Weights of a small transformer language model: 760M tokens.
MLP neurons of a small language model. Each row is named by its layer, matrix (up: input weights) and neuron, and shows model dimensions 298-553. Each number is 128 + 32 x the weight over its row's rms, rounded and kept within 0 to 255. Numbers have three digits each.
A block is one neuron, or neurons of one layer that tend to fire together. Before each block is what it responds to, as a language model described it from the Wikipedia text at the highest values.

Description: Year century prefix
L2.up1011:106151039147113145115127155135172145106174111084130110195149123153138117148145083144071138144171194169132121163115102133141108099117127091141116148122110120104158142077137111125161069116129125137084147105106066132166103108156178131109167166083127142127137104128097110153142134166160142039130137111136059153154128123135122083129135146113151113129138122160111148102128140147151064167117212126104093123161064057129133153157117149084175148153169163083156195096166153166117146115161141248122124142122150163114134166096164109106142087055100146166100125091149135137158120116172127096117184113164105178096152198137144142164153133101119069138133094145077066111144111146142147138138073083105126152108092117138115140133090135193140185157183123214134099126105088120093133134146103

Description: Opening parenthesis
L2.up1602:100191085110093140203146103090047150082129147099102127133109181129115134127143132105148144081143127134085119138074134142105105130167121081156107113180106204178095151131143126185167164134161118114134120106144109099104106144089133146156131103123098191165010108106118125130142141058078079158156166161166107088115127243107134139134137111123170123188125070132112169093127134091121084139148166161112147110048176146129135168145187113136114138113141130110133119083115109121149142187165142154142154099131125150160151122137106101130093125103146126071102071064108120145129154126157100081129128124067094176138106151154126158172182112109114116113134095092146159093095104114092160138157167137144116157118147126109155112150096110057140146142156167110114155100150166128157107131132132

Description: Opening quote or parenthesis
L3.up2089:069135140147092129138138162118137126093109125082140167141123104170130148131149196119135106076101088087110125129098145103095159131139125065079091169132109179181121101105137175139156063084182053096113080168129121145079111109079158122165141128120087073162130121126101118103085147193130127109156158155129113093125098162125097114168165132115100111048072121123104113161153093072100110121157112175089095074142140188090093120119105092169112127113111131140166089068131148094127190131120141088157103125164171104150141196066131128128132145099143199094115102126133067116130173138134119086138134100111132056157139153157086087140135108110088130173184092076130160148104121125115104167076164110123127171106161185105139100154113108137191100135102110071097130128131157143101128135131126
L3.up2802:086094123084069129066141151150150122142130037138143142139096129129170164112155116120096175139077062144049158136113065173146164153179184126169153123127119133159129080165144127108116127157158098063061115103114129164113130121077148104111162034100130154112108105118153136156161123141177121138133107138098136142111070139164100131112167164158104119150114143146129119104108150132100076120166164142148128137106165101142073121130125167182122171077119109197161143151149161162131127160111148125080144079163125131102099158073085104118134102102103132111142088111142150141113114138114048163161118069163115031141100250131129157117204135168099145119137085121162151113122116162104101103096156082175136118102154145158125125119107126150095090104109181149126114137155052077127174115101134
L3.up3024:108169128149091165191143144115080122090117076118142182103143097093115150090139125120115099143177153096130174120084031168138098046093169131124116083120125127099141154134130075153134068104130095110095121142137142118170188085140181175123139097140162090148160059155162099144193132115139170138151157163130184135169145149128140105119136087093185158148078158178207150093127080093110116168107121185158145099081140155131088107166132113151096110114085139163135134112122165088131122175114114081088148076112072119149167178155097135110070134164089112121109153089156132084127151104119128139109160059060137076154146207169080210111126117132143107138179137054081091133148118154146100062171142095101111169106095152125142134088151138113104141137108103134082109114059217117079144122151123
L3.up3097:067078132148083170205099115134065134126124099105135165176190167160108151076134137091119130135137132139144121170163187147102121131141074141113140144144118091105131110061149184160135087179137064107161126115081122124126102076128127114119142119118115092157103100156146100123057128131083080185172097114105066148142178115158082163139172110104107131136148089236096050109120115122114116072139101153092118083100127170112104167104074071148083123103123160144136183128137113116128105183121117120088092137087151119125143126126118102170121100100145109166070118074207146154115097129118141097116102090059105152140113147107109186145135125088102097174132156098165107082159076144083117145146144146134064183122042126123148115142150183049153075151118121089144148170126180101168095077134129

Description: Table cells and decimals
L3.up346:090110104047166088087170101134163144108126124106155123086157145139124104101124116175191116098178168136135138091170094095106127098128064114144148189147152122153155092117127084115126157163190115124111148155091072115095102174113158126152085145193089155112113163116175119151095149131149116080125149152173162141170105116105085161153141122152102133125127140142148133092084161152121117097147118137150176149154141086137153097129146152165156105119140133183124115109125138144137196113166185158163153099123187168155127123084137132168141153137072170136082143157113129127096141118134152141134119104091042083153136140118169170095118134111128110139215130146157105149116067121128114119179178056122103136129126093134107089113133178133110156182118131096114126124108159118128151071143076
L3.up1090:107074094104124149039140111138112138083127103149060091129107132176145094117065121093142119169092150086106143103168097088134125121077136091165201061074132198122157092104121115093074118124106098154138115161084140120127138148167101130142097156158125188136154125126158098144129111177080139189179078146118141105089194121180132115149158096104128144135101163084130116121114163133126156133089114158180114147151144116068118135157154144131142127170133139234085190171128183149122104111135120125160137114191102127112108184090117136186129114137103160156160078126124153085188095113130104073193093176078080104125081149154072124105127119128099084161109115153082084144119139160116161128131120143073118190130079105120111107121119119151156070167084090123106124095119100168105101127053109
L3.up1478:173197108107152107130164080122150111137120133190088096112088156146133111133099122128170181166102158096134217108085119153120174119094140088145152119131089155161072183141146053162171155107142119167128128070103086136085109107126157105169186152151108164102088139127110100139108128143154121117119142079172111110071117105127139188148129100159139093119111168154095148136133148122123108125126104125155134167090123139168099087142106077079136142120146083127142096125079165176183165121129162151130129184068149134171145106143220104195161105139139137152114058136192135100067125101102138082139103088135105083092168096147129129142200124150105132170155128125118092141193145146134127179129127163107152100140124082113181080075145077118059098186146142114139233124182127176156114099120100
L3.up1630:155119139116104129179110118099156122153145158051174121130085171166135149160124104123112142222160118133078113118176072111143079142134144097128108104189140094186167150140174084117111114130155098174145108148151143119132147145179117070080164109161124061161119132126141160151109136108138088137114119171089115124121170123106157157125134123149117093133053129030147119074156132099200081127147169084141109169129096108116160146176104119157097154143108106122114113192107131143140080048149130167118166134118153122128176110147158120135105128174103026118124160144158128137151089147140157143097126151062112154139104108141162111122193101194170138233172120133136098079162060132114129154179088143137161084134098111095107167102131116131153156150117146100093082133145064137141144133094138

Description: Year century prefix
L3.up1249:105147151150140111099167127106100110106131151076157112162135144085120094120131087132163100141147154127115121143103185174110120054161098093129124135159098107187138165168149094134182137133168151096121104159132129176071173126130140208146090099116139114088201139114101148142127125132119186136111128140049094201068106181126127144145171113171148125131095130188136137105121129126157074097125099100106121130165128119138114144188149181169153115157095166121094173134073113074079163135144128127136118141166146162188140123124176151169102090164136121160125141166158197092128128166113160140165096190090146172187099126145139173119140139133112130103158063095176107152092078174137154128116088191039177101138185103142132157105168152130154138161126184117093149098144157159119186130132100
L3.up2331:152083140164086145114081111166080143115112122192127171175126116168146070094107142121087146126105142103128056141145102155133163085139136157150163143145101147080123106106135166156163080110184196167032168142112123157098147154112127130126081091160107146121120119155132131160089185159091125150148097122151117152203095174118137129128152102105150117167128146139127139137167130118133129131173167080091106155126168085122145111109066104088159169138145150063116183153172164142108128183203164183159075113092130141149138147126097123107127122079158109143099152170151126152154133112144128139141133085070172178191175120151109165157111126119148083140185130156146095112131124199122184136095095068106100124089063093077215219188128093161139121090128115113050151062145130162160144053118139
L3.up2910:101117101148093111152161116150151151061144118107181100134195125169098078144168153125178094122111111053143126138145069157144163138129167179107122153106126126150131156162148059121169077063132138141149102115137109084084142086163133096170141090119106108138146087119056142136092102107088103144086092176189102110181077162089142140149158064170109141107095121168118140078074144132108126136162113132112085144137089096085119147157127071212120102105185211091152125104142143114093120139168130180209126176077109174138125118142127120152143113116078138115140167105117167130157120115150102163128105159188107118149112107169126140111166198133131113129158120115171100101023104191083136108107106167123131128138119135131144173117120101134157111075164099175136131068118129139135134149127143
L3.up3049:115132102092109096170123131114134179174099114119101095146140122067081163135127051120112075121138115108124180115115105106153114128076168129171132113085083108154088123124159106176119159131162122058115074077170168085131126128128104103141152108167096139194153130115131146105152091100140088093104145148102125070098166170089136129084102111160131131160075152110148117107113155150115174132167168076081049145120133156151092106119142125207123100111190093090116112143113094127135102138157136158087129106153170119121123132096116133105081102128162118134086113026173099119124085129067099099161119109064123141089104131128154146153120139111146121153038154121104176101090133106106142161124106133103118168116140148146157154108122164088113165115071052130133167138087066117125194083111125

Description: Article openings and table headers
L3.up2058:122106141106141067045104113148082154092126080116158132172207149150135132144092132083130139089179101138092128124070079093148129109113145137106084098127106131134157138166089143131073125092084148172081143149124142129134110150192116121151084154115189113119131132137158174130080142170152141149097119087141185168105082147074107098142115142145139197189158108037109176137101154077087062076160118088093125133112151126112144112111120190119068085089158102102099160112096101178171163146181138147126117110217172140186197097111155157103136163124147135159133096043149215102138153148148109137121141075141114093136122122130147189157112162130102122177140137103138140113171090147149105115126210178113102135148143193184252176088075093099175109156154165140144114091162074130144124125163139
L3.up2610:100120161089119084051106106112087124121150127093108154125141126136180160114117113133139087155177191135127152140114110139167117057058168168126173069112136131156115167124124119119134150130178134140032121096137096135106143165158152105161129122115156161123122103150196152144146089165137103159167136083154114152142135133110106134050098118156128122134171116140103119138069095142064156104115113068111093154171121129065151140126081156174135211107087096138051115151178128123131155143070164180154118086155089158135139091118115128152137138076129079104112151112129116132128079052112162145163109123068095150131141112122095171126113145098149141157122147084097100104181166098142143124142111070126164134103151154140093109109054138131165122149128138122184167057123088114153138122164120
L3.up3462:138073136113145095132085177169063175176162132133122117148072127161153116124046112140122152153164171150171104105189103099166102169149112083169181108155120137192101123104134079216089197122164134132173165095085081147126092108154155093130093138097134171115115131116177059167122117134080135122125169079153103195128074170176155064118075128170130125180177136189117126059145101177123108191109135077170100156132119171163152080188113143085135116178134104143091196091138139157103160147148149132102102116111151174188120117144118173139088104140134098134112157105120191171154092127228156154109164131070135117141168111140140151145155135141134070199151109134113134175121069123138187132141141162108064131159156105152130106104104117088120160150138115133141082107109135197141119072109057
L3.up3477:167126098099138105133123157120127158099182100190144109132136127096159132097132179116078159110135155112069117155159104155127128128121108102129108149127154107134144136189132140097115147111138131155162143113179149098168186107130190111150043103146144143107140174098146079232053130120106108131114079114145145122123152134156097073110121110128160153155143097164143142136126167110154152176122182143128127123101121160102198136103128045173139160095141162087125130138089101152144201075055049099142154166175081140148132166069131105166056165121106165155066149152140110146126177095176121122132129133122101070124140146142106127134129174120136136102207118194173154084108069127167155143088071113096141152090133151169075129146134135152128142111096164158138131100186157153136179157167097

Description: Mid-word subword fragments
L2.up1581:136170110115109068161094116119122213119118107143176121121112118174110141113178067131099162164100147182113151116090134117132130106076118130163136118105136129124108167105151181137137096175122112154133140161183065179170089160133188140175148090147083104116097117099111166133122157127094126120126190116112150123104106189140120130128166105142117063166122107134098099148160134146139151124155192059153140091175140091145180121169136140125085127127191148135202105178080135118155185158076107109120149065099129157100088134168125138129176142135118139052140129177073128102182099124189165142146118092148131090143137127103150131157177167139126149164152162115132165017106152080116131106078123132146159106059147104147167096139121104126120108179090111137122150095105113130134201130127140

Description: Year prefix "20"
L6.up1104:115133123110143117150139093111088120114106134149106153146114120166109160121116151126110069087140164171106140088103108161142101057179073141099128137126100158134123192201120172118119140145105122187100178128095097126102146167111179101155116144136145185122132107103153110158152155092144179115158100098123162156118148143178109122135152171119156181138141094098099134134114123116095150182074081101098172135109194151138093103117124189164136185134177119123176143108130135142155120149175162125132120145126126160132134125059091158101115147115140132107188130168125117069149111086131089107045130127111148086124087150087197159138175064110129183099165086158054144147092149147197149120128131153148118087084109153160127098066125063181121117135132108183125150149080133102100208131106122
L6.up2428:113100092109082103140102171136065108156164141143131112154114119129060116101121128154109124149117125147158115142127084123094153175169081166153105157128176120155158121070142144153136207125161128129150157185106095087164164125101097090106103155104153121213138165098111096162191148121105125143115126131192098155157130120136161179111145175164135134132102114128173169132163111118088093136153112126135134122137156146156160154114149118091126124125182101124236075117134141117151221189151178134127145188107178192124148137112095131092073033158168157152155110119145122141117176107131181172127107128141129135163108074128121156163073131151110089110131168104130104185170111130192135155120155113151119147116077153160122149104097153140121128134142152106130105151151144166101071054119134
L6.up2580:116086043115123119113157183117080198114161093132157104135164145141009095114181067123158139143076118134183166122091136126131146176098104094166111116124114102114131192124206085150155122105145136146061153142146086143146103123226117130155163155108127127113124088090135129165146130104135150080136140108178136108219107155117138170159131118210119130156082168136162191132143207124070096131147081170118122119125102127114126116138119106154118135126147216108135141127129148175207131144116116070138146181105159101128170182151137105110161147099108160110186149124137118118148131177135149132137200116199169102184116142154135159152096075134110110122162134164148185128119143196140146148114067137193143120078087111105165132148122134129128115175138088126129174152147137176125172098147153
L6.up3409:126129096108160099142079138126119139089122087136107111199113142136126095146149120125121140099098156121179105160096181176127183084119128074109137096100061099109103156117153217154159148115090142114189180161146146078128143113159132139134091124124109161105130154096125210122108197136149106207197119129084090140146130107198073187093035090212097205139139188090161118138110114146112102187142130118151149102118106106101120151100156156105118169137133147121117153099178127106132152121164158133116172138122127155126147117101117154138096144079106153110150097045134138074110138135100123094091129115192114104135150101106095099123171077167156123130108139141157121120122137113128155198117133118149106145148173139179127097094059121176156077144108128171110160098160171165087160100125168

Description: Infobox and table numerics
L2.up2453:137098057077103148130107104125119140087097113115171139140172155092098144172084161143150156148106124144115148116118104164102157155122154181082142158097162110092127126162118105127084160104098222070119124113158077109067082127104146154117136123108107200040152147135173111129186107102150167150112176155173183115155167103094129135157122101112099162137135127126153152117106140139125133094125150156124151160118154080101119150083114153138113234159158141093123180140122116147085104153120094137162094100133153085144103133135105117145108131101146130105118119112135120100084188141118127150134127089129119137114159184155146125148179140145126173116150167109087117142164111170118124120134127056126113064162181149088099160109155183128145041175159068122151117127090112110144137125153117

Description: Military and war context
L6.up1683:144162125108151087140169156092117136218138158141139075166134116088177122143129111166117079106150141131060086094089118100111091132187104051146107129100058119161089130176150073148117102161179137120136109106128155221141146100150152092184164145167145097122119094042094096111083160164145122096082130176159093191134139155163116131162111114146105213104146145138144149150132172140087121177154157141121130127118080107167107106102165101114168134062102136158066043150082156146127157045117138101118146104110090100090119116118130114117144108160075120113146122125080111146205115144157142180124120130161132155144194142066148131139165131142161148157107132145223134182175085079186154113094144134091120098155132175097145175140152148143185178142087105086144100075084137140107083147144123
L6.up2606:157087138153112132106100147151055197145079168153165098099134125111123102150116152128112154053122063145228139119142144117094026129128085089135152168198134148150138161098143135107169142120211105144159110128107115158193186178094097159097167073159115098145124136176030086122078137111135149119156101109146127153147131175102100106130131145161120102096138109138078123115090129113179058134140092116122125191087074125142120089067075069125148149094182117151131138128027138157159134098136092166135130136202092094138142177116106129148113103105061111132125165150138119187187191126129096098139182063154162178157166132142139128122145115088106111107198160169134124076144120119131195171137120159117103144147164119093077121128089141105124165175143160135152174139116168122140090154131134
L6.up2792:192130096147137146117130145115136094123094166234064152147062129050136136140116140126079088119168052110096142106157155119133093139130144136109054127112098113091164147171097161101128123106173111059117092121114165083146075102154122137109132170126098200141149097118101123108109148143108105126058161149068090131123114094110170089120094114135076074131103135113103057165197145137109093130139134093149087171095136097130113108135114082155136095124102130170135119146065060138113075131161155142092118143151083089137112185131123096113093146157148129111179132115153164140100119138137109159149131147205159089133125161163116127155147120035075092124162141127169128169128110108188137150099144087098085131176138223038117143163131097146165137141142124163142129063191165157147135129079117
L6.up3455:138137196133114073141184111130179121140093188125075123119106102114186126089135167173164082121148054156064134117133127139150132107067131122084113173162096156163115198113129155111136119140110069055150105163053155128149143096177139188157118154098123076140123166106109119115118104153132129098131121127135107125088164111112130166106066113127115183114137120145132080185076129088204087139125078125102099141080126164161120103069115137162097135091099104141121069123170134099074116169076138223176112158146150120058151117112166110121100114104119039127116172129155134100191146132103127131127134102101143100093159125168050177151107148133126107119102118144123090071126118139176102161113147119168139120104140143142122226097133152205101112059071097124120172167094215130123139199154098

Description: Mid-word pieces, military names
L3.up807:148102141068103131117121101118096132104177076132144167133133148063115119164118122148104129069106115108131161154108092151048136123099057122149154094086120192153121159146087157095059137145116142134163177097151132151095102068133103147034096129121088171105145084096179082082122170123110113154070154105139173115174142166128086157077131169106056141111150150104098163111122157128135094083117132106099125113095128123109248151103164163143156128135119145078222142161117078104138093125095105106063097102146089126112162094127103144182104109145118134150119110138096086140216126148067127112089106162126092138124148135102097106176083168065192177141085062097161120133133162115151100076139083112117106085081154135116103108136124111089185116120172136152188088110170140129119112157094135
L3.up2347:098140144056164152129062109155139099136127073092045134140134100152165120101134162084110102144124119149151158163130035086089131187149156077099151135127152172171142109148092140096150167101087142173134127151186127102124082087119130170130118107123111121184177081124159141083139141131154112084088145121196147198154199103165121171134077128086151072166147088112113087137098052116112171150173065164111144141174117103128179188064126169139114111110097113188138160068174123140121180151095117158053108130139127148187105108121129145102162107152094179142092142206125126163137097131103161117112101146127114158146154090170069141154129095095120112078135082126164149136101099067146093080099091103146137120144138185132113088130115094109061119143073118049106122145113143203123122155134158
L3.up2542:176149146105157180117118140111146204181162122138101074144109137139114157113147124106130155112084122073052183158146133034147137096156142106136105103081095124110166142105158179148115146083193067107052084132138138073072108115168086175145165062142175139142106146057122124094142147172096111098110126109135105213130183133144193138155125079032149159128093189128114129135190154154124144077118113148170134105122106110147146179067128132180155104138112128094127123151129180085096122110188160128147155156115135070161140161122113110116109081102107182188138083118100138147178163108101154139120111105144114137134169112094120075165163148117231182088130082131131152130156112123123092142100120187135058115183157155081129071124151133090130055108092089099107096127117132152149144160124177
L3.up2881:156152144102103103129098147097185103108076126138145161146083137097144114131160159169159154167174182167166182120105120121105098110175170114149117148070154117094200131092099190124135099134115130141163216179230187209153114146089162135162136119174110121114093118094136142135135135082100123116193132131074066110094098139111123115113195089103113147095159114123122140112107138137103135101075163059137141066135110157154184135178105090165138213110150075134135159138053137107099178123098123086127078084160167200201073151121151130111165102136118131170109133139106130100174170156146187080168184096150137122162131112084124172211197147109116132110123150128124089054133142079102137122067111120147157159113133104097086114146114117106104082103111121117064137116120125104134141146097108

Description: Opening quotes before titles
L6.up254:141121132090101177115190072112074133117113177130167118134066104157101128064112101129079082162123160146080132122115087146101102157185038094146125138128101109188121202114141140103123159142135116133077112167117110074132166118121186149113125111089130090110098093136091163105181152117143136132182137117100078112152150160106059130142145159161105141058136140162127177134175128149072140095211135162133139195151063110143139155000145111094067154190093129149138079179106176088144189120171128137129142059150085117143089126087116116182148114150151115094097166118133137006129163114172152131125062099134140124142145128104106165143106131115155111093140113202126160098149083197169123126074116082094115125097113156166187163122170136089168172099086109161101174142087145099118188118142092
L6.up416:167108123111089140120223102130097105100153125132129123132112109065123125057160137198127095140161153121130077144087113058145148139146153116083183094101102180140058178137153141150135086172110130212127084180116108097101087157110171111184166137135094123158121103101177147141110124144156102145176109166086146081132136137138146116094134158096174135113140182129167101196181076059134166126186161157115153095063157224083118094075119150166109149121245097115172162180165131147111126135068146122088149066129135133058094139106108154115153144100159137109132143070157114073153140109148144104140088079136133136121126171102120129130133125161110081079111129144126182119106108169137111103131183093097067145166118162079104097154212131127130089129124117154176139191125051123133159176133118
L6.up638:074091108161060142130135100176089178056092133122088095178169108160072133076140147142103134139137124159102105125144083131160149075208139104121122178153118175111127113108101112143125100130176097160135136135073099139117155116140179137173087149088102094159145122128134131156173161143157092157128158132125135142165177139090153125157145127159131069150138112133134133097140113087112114092125129130156155054146152255119034129115110088162152115140150086180139134100112113095126112189118100117098134118134115157149126116096116174123108137127158163115168113096164094122126162094098130079119123107122137078177178148121110147074129127135100116111141138090120138110114128139087078094088104119100093179125123150124104093096059152130127135086145143196178116149116087094088109103118083
L6.up731:073117129182092133201177127111071120132134145125148160171151171087136148136186183082115131178112112102127085175154060134106140112161096137111081156125146172081131133133095176115174154106131158127142167114120151134092077168094128106135134175145165111116136120135104132107121166199150125199154085118153062122205186158112140100113148137158169192087104183122153142153099100127068071135144175154158105098155177158134131130154115122105134076178101123205131087098100140072113148165147095145158129126188122141169130129063160161118080134090144115156114150164153081143102177115098124114088116074114138018128069140170113106127180150115113096089187149080116085169112130181117090161130093152135131108153112082071160142169123140138153131128150175130139118138162131078084155102149091

Description: Year-ending and decimal digits
L6.up675:130171103141120100149139128129104112122110094093132174032147099148165124195088164114121129131144188167073149042143127134140100135118121087143144070148069085123149166182130175110133125142133110139115161113115197107099079160094159125139111152123116154146135116125153108092152095121132155116104120119076149092119135123144151109115036136094182115072198121101104129082154162166128139146152133077120127159081104111146124124143112132132170125130097159122111153175133129109152113149122052125141129174148157081157120115096111141114162166101149116175105102149154085070166145084141142103146113083137148061125086147139100177135177143119126122113118074110129162131138124072155129149123145128088173105159069124124101134108144130107143140189157119080115094145110103145202166121114200
L6.up1815:157140160138147126107169102129130092129089110092060134150121099154134144104119150121098126103133152108166149148087140088116148131158118082135095169146148141141154087148147087145078096194104081124109127088158138149185112138120119143121106154154102139136140160143131102087144126152116134114099149134120160083143161107103098108150117089125139148076130172129205131177104146156181107188086090116137180182128140094160168176107136152136117188177136075141209187149190134124121026134168118116173149127128149148090076113140128145096097129123115115164132151120142161062133116193114130143113139106117134114167076141198128154062155189153116136130114133180144119150133134142146141179135098116193127109124093105135100096078111160174136148130111088061145085127112122107157161180121132
L6.up1868:115086061076140157166102115160101165149144135171149208120100159158148130139114135094098125133103098088090091099157125104104120151136147107072142115158112145114144103123100111119125143162139079118196085089138085161153110158113151138093101182207116119115158145098099149111122114130121198160153173099089136140113198139117178095121100180121076146082171130138151141056128155192214119102144128180156122146164109158091177102083131133132129106132128120252171158137136153128129156149114124095105120180146097106129105145131148175106120119107076133135121139199099138184117136125100114127173131133106155100158133133153140184108158141097156143109168111101051153094170119143101140118101226126118068177137142148122118123113049169154148109122143109101079156138144148097120107070154058
L6.up3285:146125146100102104080105126112157133110113146120115184127145159140161043105146201147120100089127143113123185098166104058085132096066162098129151130071108154158116138119151162117163130117111111175145117166098147169146099130173155180147140098129123173107156143111051124097139049144109133102132104186151126168105076109089098143132130144123187135149111100129105137150153125019123146119104092123139150098036117101073105114126106157169153127108137165137136128174146180129151161154130102090168112140145085086202125050157130133121084136100129139187185097119145102121148122131132136105144139127185144160161158155138106176161131166115135181126130151096152123123159113098134185171117071122092103167108122065096121151133195104136090115161092142148113171127150175095087105120150095

Description: Article-opening definitional predicates
L2.up1694:124238128108116109245125131135151181168182141134143155096114135144138176150141145137222201104114112020108156143093122156159161124118104139107183088140172124132119132147135110133151105152093057094115124129103121166141116136129154124119112084132118171161130125064100107130152152179124110114053099152168104130117098137120163180147185115135172170132106148123103065185100166170164107163147154153141161121144127152128117109140117134129194094117095094117077138124115097120157099124139142111085118094127127087081143136113131153164136117108130173156165103104143101109169102113183201062139129080065096151157105165092154124102114085069127131104144092167140104135103070129148106104134103098119108129091072152119178171131137113156128091141090175111190090131147120112122166131130096

Description: Category head nouns
L6.up64:150150160105155085111157105122171150121118101079128078139073130127164113202103112151146102129095142116114096115108152110137160146073193129131126136133112176099188052162154126054152150186190139101128140088113162125087073111101106136168144147097175135107105086117155108106154125128119174109084137115150114168107120170142146108150107189118154122126137164159061156145158067136155062121201170145078143158166091072064208148123035151122128136107079138093173154135139143145146137109140123080190114135167131180166119131132141196153078097188060093112090139133158140202134084083094165130130148129110135155146140173136149066078174164138141114119089097099149157139070089111128201134146129093113152122116192097136136120132184151132078137088100190146128169127123124114110135152138181
L6.up179:114155117165181183107147163112119095125097144101132124183116141089150114127127119149158137134140070104116124167048083123174125082124121108148095145112151171114144161169161204128109076078128149116138189130144149117166108093139154115110142104068142120098132141153220150109116160140134121093192139091141138146111114128121110150146148136112115152130094141166119076081208124161091142160118154146133136113067161137135192142151105094126122090138104144125120123143134060165189132095132085140135096185129134115091156122082162109132092167138126145158190165137128108108127092125117105097096089153118155144176106142128186114160184123100108196144092147148115194177122068139134128090119157186115182078117097145089153147151134140118116088124104107177140141186132149160186078122173062
L6.up358:126157095136131123112158117144132087134209085139150137129107124143163146145187129145191110067124130152173103168180122161119139158097051121136138133148164148136143176112144131089124139117156151086126141114146149091100142094112144120136136104111118178074130120166148132118156151175133133100107127126141089113145102130138100097205116082123185151150209133172117090141136108132147071147143091130129134133130139127135114154157140113129164104104074155177142160041108064144170138105181170135129088164113149153093144146112154222155056134083166110122163124132148163157116134128117054135119104113092078187169154133143133099147119135091118139155086097130143148164124073114144110170156111165163123157177109113093136158064136125137156085108117153147129147105180113130128106102102100
L6.up1949:148140156098112128172095124088067169154119091079141108073145192120149123187161105169146140148110176158112083102121111090122150149102155139171048142174177151149143135097145136131129161137145118136100153116144092207174132107123168066171147083156127143235099162112169099102102141125161079130132111142123112113115120125168162153164133176151179103081246135119166106141160154137089079164112122132101137154119155095137157115145096127134091156104101186115167087184134120128136127111131067129169098115187131082136146119135097106101106130141162121180147111127124144064134202148194182153098102120110126168145104100204147166136168157129135098137135107181105125156142118130190121123115117164128096106170155130117174123103077119097136139139099112204090173081107144095126118080116140